config = dict(
    tie_embeddings=True,
    init_std_qkv=0.019,
    optimizer='muon_variant',
    lr_head=0.00444,
    warmup_steps=200,
    schedule='wsd',
    seq_len=1024,
)
MLP neurons of a small language model. Each row is named by its layer, matrix (up: input weights) and neuron, and shows model dimensions 400-591. Each number is 500 + 50 x the weight over its row's rms, rounded and kept within 0 to 999. Numbers have three digits each.
Before each neuron's rows, "fires in" lists the words (lower case) most often at its 100 highest values on Wikipedia text that the model never trained on. A number after a token or word is its count.

fires in: "s" 45, "is" 10, "it" 9
L6.up1399:550505458526401481461483465482523550524459460581463365495454475408537515491492503552424512453578521485600489485487491446517445483481474406491452558519586502526507553528556551537542492564554453342581428452512477491487420491521492527466492522518473501448577510475518484423562519519638509432484497461477560497413545615537520456579520560538509449440492461538539564552498425558527500512479478549503482515562472502541503533645559559467507422531432604452561459440434517536455508513480471501518469521501447460344468524473427475497472505453434466557544510483500408477506507530539554518

fires in: "another" 15, "a" 11, "an" 9, "but" 8, "1" 7, "his" 6
L6.up43:457503533478423525536579477477626459501647484511499525420519515525442527494468525489548366555595527465526497552469538482522534524480494486504474530481527476524437559537612465540520449526483514506406557542524579509431544517444492531496472533484450483562567463540437566522513495465408528556477487501479507522504573482554495501469470507504513461537502448463508465618591455470439492410480497426418535569505467521499422539542495535542408554520575430521407431398509401462476470504522499420592470549384498526462432498518519489502423513513524466448559549466537628612496487554463525529

fires in: "time" 35, "times" 12, "ever" 6, "size" 5, "life" 5
L3.up585:490498509518480541411452470487517530551626474504512521516509568514423473538527510500460510563440493566463473487578473566454508501488444473577458417473470559478554528471455423482428434488549494396510478435474417502402528474536561501538466578531464428384485508527592425463395549445423373451554472501565446432488552523560476487529401563545562405441534525430474516521545512439548480497476480511535518581438501442479530506488464398484569542542496422592427504468535523497500498476513507445512518534464515500440551532483448518508485486423523503524479577527470425460490527507484515557

fires in: "some" 18, "000" 16, "democratic" 13, "many" 8, "500" 7
L3.up1598:529498500556521479515576452564538496476554561426504449491592500443526416544516480445548525583442442513532442598477506505478473476423389471408504539424376510489568452504501490600521527524489610538504465559460547490481452533479545436536593516482502447589446548449484492463429517520384447501502482557523546591509446507427463492508521525445527472504466472514491478442490512531517469521510536483497506537526409466510529392479445421519442510522507385473522547499611478488595532444603575448493468444441555510437557545549488557499441534496524462409580487552449520475536559502452494393

fires in: "in" 25, "however" 10, "born" 7, "particular" 4, "particularly" 4
L6.up1569:613455510481559533475541611475480479353566492507545568429582593486492419520527548527555545552471480415501507526522450542636510465586496495478421473445506527547416421459520493472462556480421495549431557453434434443426499533501465561522527466537471546521528533507524482516477480518545463543542505444477500432304484510576427573484493503462484511537443388440481469468532545458458452555548458481436556567452554487487514404503537473479499491517463521573470503555537504463436419496475378550525520493597625483433513535472504510545490544501518569528453539536542512476471405473452510544

fires in: "at" 35, "yakima" 10, "brocklehurst" 5
L3.up668:461516615440403522517492492540403454485525457442585482491498353460508396482518562512551517526528467542545520531450537506533553381441436538541429449493479547460491458439546480492453514462415518509418515495563468487539477497527491456439506496471461474528513596554485599433535530562592488437464563532528609434519500427558493529529524513533579499514555500507469457536450569411473510540527533590548627532359562476547519556539437451465450551563443632425520535415520462510464512540561540476475559557528498471478419547475386562441488453427564576490638560556447532542458511460553589498

fires in: "named" 25, "as" 19, "with" 13, "called" 8, "tell" 4
L3.up1056:485472486518464497498507497513504489536465492543517583541614427554460429395513568516428431604526474516599508474377373510535539538539530418522481494525518510541517354511461577499456415525514537462561496541464456563438549437494513512487475452508519523462517459498400496488425507551440556513452575513451481484544475537585561459542578566542437579576529558544412542516464459497556511574464415484450494489510528487501495489500489521575551373550466537515565458473604491525497472472523478414565518447516559479528436506560497337550485477430503525486521527463509497510468494505484527486

fires in: "a" 47, "the" 35
L11.up471:474424417486493522564453558488519434500498568499529471534588519440499492433509521579560477451442468444498545475451464509523551495509429466534511444497533480558487503451432423514535474500586518443531539518503529396487507472444552513509591513474605497595445555438484490416409544451519472533502549464474631491473494575421479446478457551541472506508498528456483528491500559463534497510535483581531515499559478483499556426473431387449435426440557519575425385524578580494488534498536487591461500576531427511486493559407433551614517590574540494431502516475489537394350428545508505518

fires in: "an" 15, "goodyear" 15, "year" 11, "ht" 6, "aniruddha" 5, "a" 4
L3.up362:472457558404517500460499571465503511495547514494503426447471531498541561497567519478513531485571456492507520449534441574590509460497584473484491482487501466515425472459552432444508488529460499624543562565502517443512574492466430498498491536496466473509557473464455426402461479536474460594545593506439388443540454436457554531549555500483452442506488445414445459519475538450581524446539458529434447453536513490501494605488522492571537522550484509531483489496554512456550477498482401500532525450406488446490590492545422497447462537486509496585579538548577459514469458581553547498

fires in: "at" 32, "until" 22, "for" 19, "st" 9
L3.up176:500591468565472563530481511533403517495555487414552510571503491505576459488514434628497568520503527412465569423436572407504497545554401494553455580431455582468460493491504450565515503521446441409438440449491479538453479436478502536644522478496517490545542502509480421413482525389556468484533549539520516513453559490514572535541507490513470439576397557494478398484562558474549528502458523462465493473425404438562504479414565498534439456592412532491524589515516429442540485591506431465460493465545485497479444551475462527535457431538565600453450516507496575439399401546506488536

fires in: "in" 49, "s" 27, "at" 6
L3.up561:514548491492513549455418480481500397458420453417529529470581440606619508430475446550596551429478504519476474447517576549482518518473487535550487461618502431547544490554493554495506447530482453462396463454513515520528571632541579491516426421489474564446548523481505515510447550642546487545537492489557535448584539529447599461395556461467478573494462467474618462417479531454553494580540509531451515536432497515563508517497502444596514552574550513548503467467455448476552496562525487461486485502502471486503473492413495443427471448516443498445514508530411471487459529474565598502

fires in: "from" 27, "since" 15, "in" 15, "at" 9, "to" 6, "made" 5
L6.up697:484418500559446526411552541467462492539531557441495499482521412543443495439506494505554470573460489448580406468511435559522443498511554488513461503530514399463597515456517424430639561517554528467484453503550442509456491525507576431520456504462439439481431550489452478503592391475491522482416460494560379469535475475473492499512503482454484515539458530505461476544529503447611459553533519505476554537485545503533489370531463469507491518511542530506482481596516478491475532430462497487491446531547501495451459525556436543512533411467469461499421569448539529538525625515540553596

fires in: "just" 20, "much" 12, "no" 9, "any" 6, "all" 4
L3.up1802:559574551491465540514388424495543481536460507427405480511401455581480472484527558505619412382467534529548430505487479563561472501520473509554465548363418481586478472497571464533524533548531506519452528504528459560521516466534495431520443475533448511561473584443585436620548444556546465465637543474476489511596546454552469562482454366468453527557458526427505580486462516510450526528515467467487522531503477429535436476456518528543536524523494547533501524600456546489507496497578556439518472510441551478493570487439486490458487490479518501483537620450440593449482607510541533498

fires in: "for" 21, "after" 14, "in" 9, "to" 5, "from" 5, "began" 5
L11.up1521:538501474470584581392537650520511446544463513553414450440545439547515496520453489439464550436495466555487451465542511425534483448511486516586428455543551471515504488478566441536538664534493528425543502525497468528446549632546554427423520571454511541545472456462517614500513539501476499549482577430525461476492532469517464478500515462464520418454464545459567466525515500510583542588431556564455474504491476416555442493440495471623428513520480500553438450483521561494444528482490466492543492456419497518474549437507484574494412479558485408470517516486461478500405523508591498596

fires in: "is" 64, "february" 9, "a" 5
L3.up1412:419388528496531466379529533521550472504554484504522483546483434432606480455492462532618464520504479544499501366593560531504465483492551553550522481549525462569461514489568534501550544492509473524567428438589539418504546466446571547406442556429591576537474444478473513496507515451598481439498540515529473538576551613542606489398415445556612470532397488524481426474502398487481433492532525517443572471506438562519584491531487507578543496513491431496532503513523486422485531492590507530556429463587517508531480478556587541530554522442479452484490418561495489523468512504537586506

fires in: "who" 60, "either" 10, "whom" 6, "what" 5, "s" 4
L3.up403:499479502512459479453522488486488578552525531468588482457491421419509514456464535552536557431607547508547496505502501484510559547575481510542495469496545488433464488526461491504511546516581471456502470573436506551449554536502519487556537432421458523535559546531502590494615503508549418479491553474526568495378573515465493407528483545516474532443427566487508518450525527527479485442513514449484527494570442498557473528609523508519454464451543457431464449597536532470536449424520488503626499452501442489513479519562581486592530468557460430594421487481533528528596513416463428453

fires in: "most" 42, "all" 29, "those" 8
L3.up31:499517507497496486553502430526583520538509391436423512554469438513436412512490523551475501548496538573512555528489482546502444548522453422546443573450449481512570533501530475496539505462610592479576498510487504485410520485461435473507470579531459533480522518480472437473500483471555489553491532423455494526512389530443431494442532494499517421532551467494424539530490488489442467547500540410413493517407566502475456525471582512584473484525594548495489510425597517492454557428505528461545519502520541512466443525462579524449550450447541563423436585493526558552509617490496511471

fires in: "also" 47, "area" 9, "other" 9, "road" 6, "further" 5
L3.up1912:491576516476436401538525493513496481485597558511516500461493610488453499498571491464535452504498538486554420593446424446395504459459693527501445499507502488527494557500474448562537481516485480426472424487501620541453428589532494500596464445532460483497559561516506482391481481524543462467516529570521473529537476571535442458412482433496535580452464507533455449500516426480537496459565542532549516448550493552497493429391416467552493548483496560469521492517460500401551519472481512549478504551489476593519555455481510553503524493528488487501418482509518452548454571544445526629

fires in: "a" 73, "key" 4
L11.up789:516535456538491541508488525407542509616505532597605539471529562491529421531433434590495566549525471491493483546550560463447540382442524437521490514517465482461513491504489559463581408538538516536532556466699462392447453476466534585418570571447502520450438508440552576539530473457496533560616576508516444456562463469494525508497511451475519406413560524474496431556547566581448555493515551543544502540465486518444514571553478627541466419472490561465545506462500544446604487541526568488545481407495532533452519401534529434430545545497539472457501418494504465453455491500502525525

fires in: "it" 22, "them" 14, "for" 7, "wall" 4, "all" 4
L6.up1346:432542594543390474487585475504569471389565521547475495475468569449571465558587414442474530496516490429490402514458541445470522513492456462453589540467499553468504588429455418569546518569532470487408546538517545515516500527520510477505530529453480409635512518460531428480451545477618564500552559491648522474555500585469528579593556595608472553481518454498462519524446437453526431515419491559501518604522421526504552520500512548561449429451471564478505494470456466606509535555442608427482519441501479485390534490486499456504521528510490512528522524532541509620554487518546446536

fires in: "the" 31, "on" 13, "down" 4, "off" 4, "their" 4, "are" 4
L6.up1891:423478465452440568476422482468467501483664485453421454455443483465438480460512533460403522527435414475483486432516502419449484578434529513509440486438481527566557488556505493516493463515483569460484489526494472437485476434587432483383376431479470494563481461455510514444541466549510471419549459443495424494476501497489479535496443545389621476551453534517429523510581529520485459523604540524488614536467417540394549502453540627523434546564458450537464489527551447538502577441521591467560582523552570517471523499438470615460553519449554418491494472524513560495418450458495526468

fires in: "in" 32, "on" 23, "south" 15
L3.up1307:505465519516524528489514533541523423595412533462511507568544423593626439558428457517432459378542517491466544519451517573517489457462527530556542485541486528535471438532524545519478557511517422513460444470548485513530545451430473469497431533550497513481492557604421470481415468551577518482597462461503478436454462496474507485533611431485481496616433561445562433449551499499499575514437590534493635647412515502589469454509509451565405486478481573544534502505412492471545534498504412503400457481522563491572399475411421550496555501505450463446516463547506518495512548556414524516

fires in: "s" 28, "because" 22, "due" 18
L3.up1205:537528477534437562436445525471551472513411522537456438540476491471471476488466479552461471430442505454558527545481558506548545548550477537430500499452534401548483588541628537525523456517573513478467461453509466450486554505469527484539440540569486622516447512526453555500506453538459476550546450493519652532497451496444530530370475442512515530409461461507506519465527565522498586496447567510422474490428579466503498397434476461382485535410459528416462499520461473395461466592420460404493618529503442419418553481499546372510446521525553479542544506447497503519467530516549441540

fires in: "a" 53, "police" 4
L11.up1863:564466558529525485523494500488487582481551556519631472530512546542490408501486492489594501568560446498432483478481540507492494510513475478451423457439479459477458505495410405461498540445480500571514453488484521464563477410506515601587509465464478462612463514466476477428499493473454471550490479441475484535463386544475458477480386549420579427563482521485537501643465513532514477507513435494533508509462463537512512483528480503493503557418460550541574428534604470516545493451531530486457435454502533562483554445414553614554542381506391539568515419501588574448514496513525449500

fires in: "with" 35, "translated" 6, "directed" 6, "designed" 4, "model" 4
L3.up1177:508504542516470573458480453603517483514429457481492463541502424525585479486507501483551505490557509503477574470500470504535460498449482561571576432565540516521513458432538510462601513524520541579492461524530531540541514474485489480516536514482564495510510460514481525520621551567512534447513426556454550511513555444452545505467548429466524521527498510545502510512487510550500449527438497606609463461495532554515510498508578537589570576510556476437553500493578433512511509484526549507516549452471506439511503495564563389484493590543587469439542435559559566455497497581538506503

fires in: "her" 45, "its" 38, "s" 7, "herself" 7
L3.up26:512518454467473558578506418448442503513425507446595449491437505561587439456535501416454483475466510468542502598500537494514526462569511476448471470500520499501434509469519510470483474501489526481392506462428547429475493488457537486515440548469617541534470555386524528545583558459510434516481470453555536525566476477498476582528475506479504447445445497546513423386477518628503462542521514501521491522475463459480513527565489466495553559417419524514492519477477530501532536499526513500558520427563503482433552455484487571476469513607463401511478559509380489549492466440462569537

fires in: "has" 57, "have" 31, "it" 7, "had" 4
L3.up1234:530531519608501606426501430484509491511533503562524437562489481403569453459572456489602511365492526576370502452523493457424468547509472605448608633512509531517537551500468559528603467567417486473546473469464447479488520541482585557414447493479530394564455514577479444486446527543533479505457563581511579561526607438385508458458504480489493492540518539479373473412543455523465518500550586454495480520488527547454458465430584473501445482609411453401489531486483430468605559532482479506523423449491412597484458484503502521534491479511498396486457516518418411487564480548459458453

fires in: "a" 42, "elected" 8, "appointed" 7, "as" 6
L11.up1268:481522460528449468492510426487632590494442489480567576477488535425475469529452496468431446442548465540480499515508466528508553458502439455574423470471433435514448544505514451521565515489467521475491498483516483470599455512438494496519468604522436513524502529472497466516483451515455483408565402480458635500454527487501467504512530410557503477510533441461445474439507523475494524560525428517481435541564463476558513556532504527542503595492556509537486530569514533582554550504466448530473447443477390488433507505500464500508535515485498320547546507451468623531464528507513463523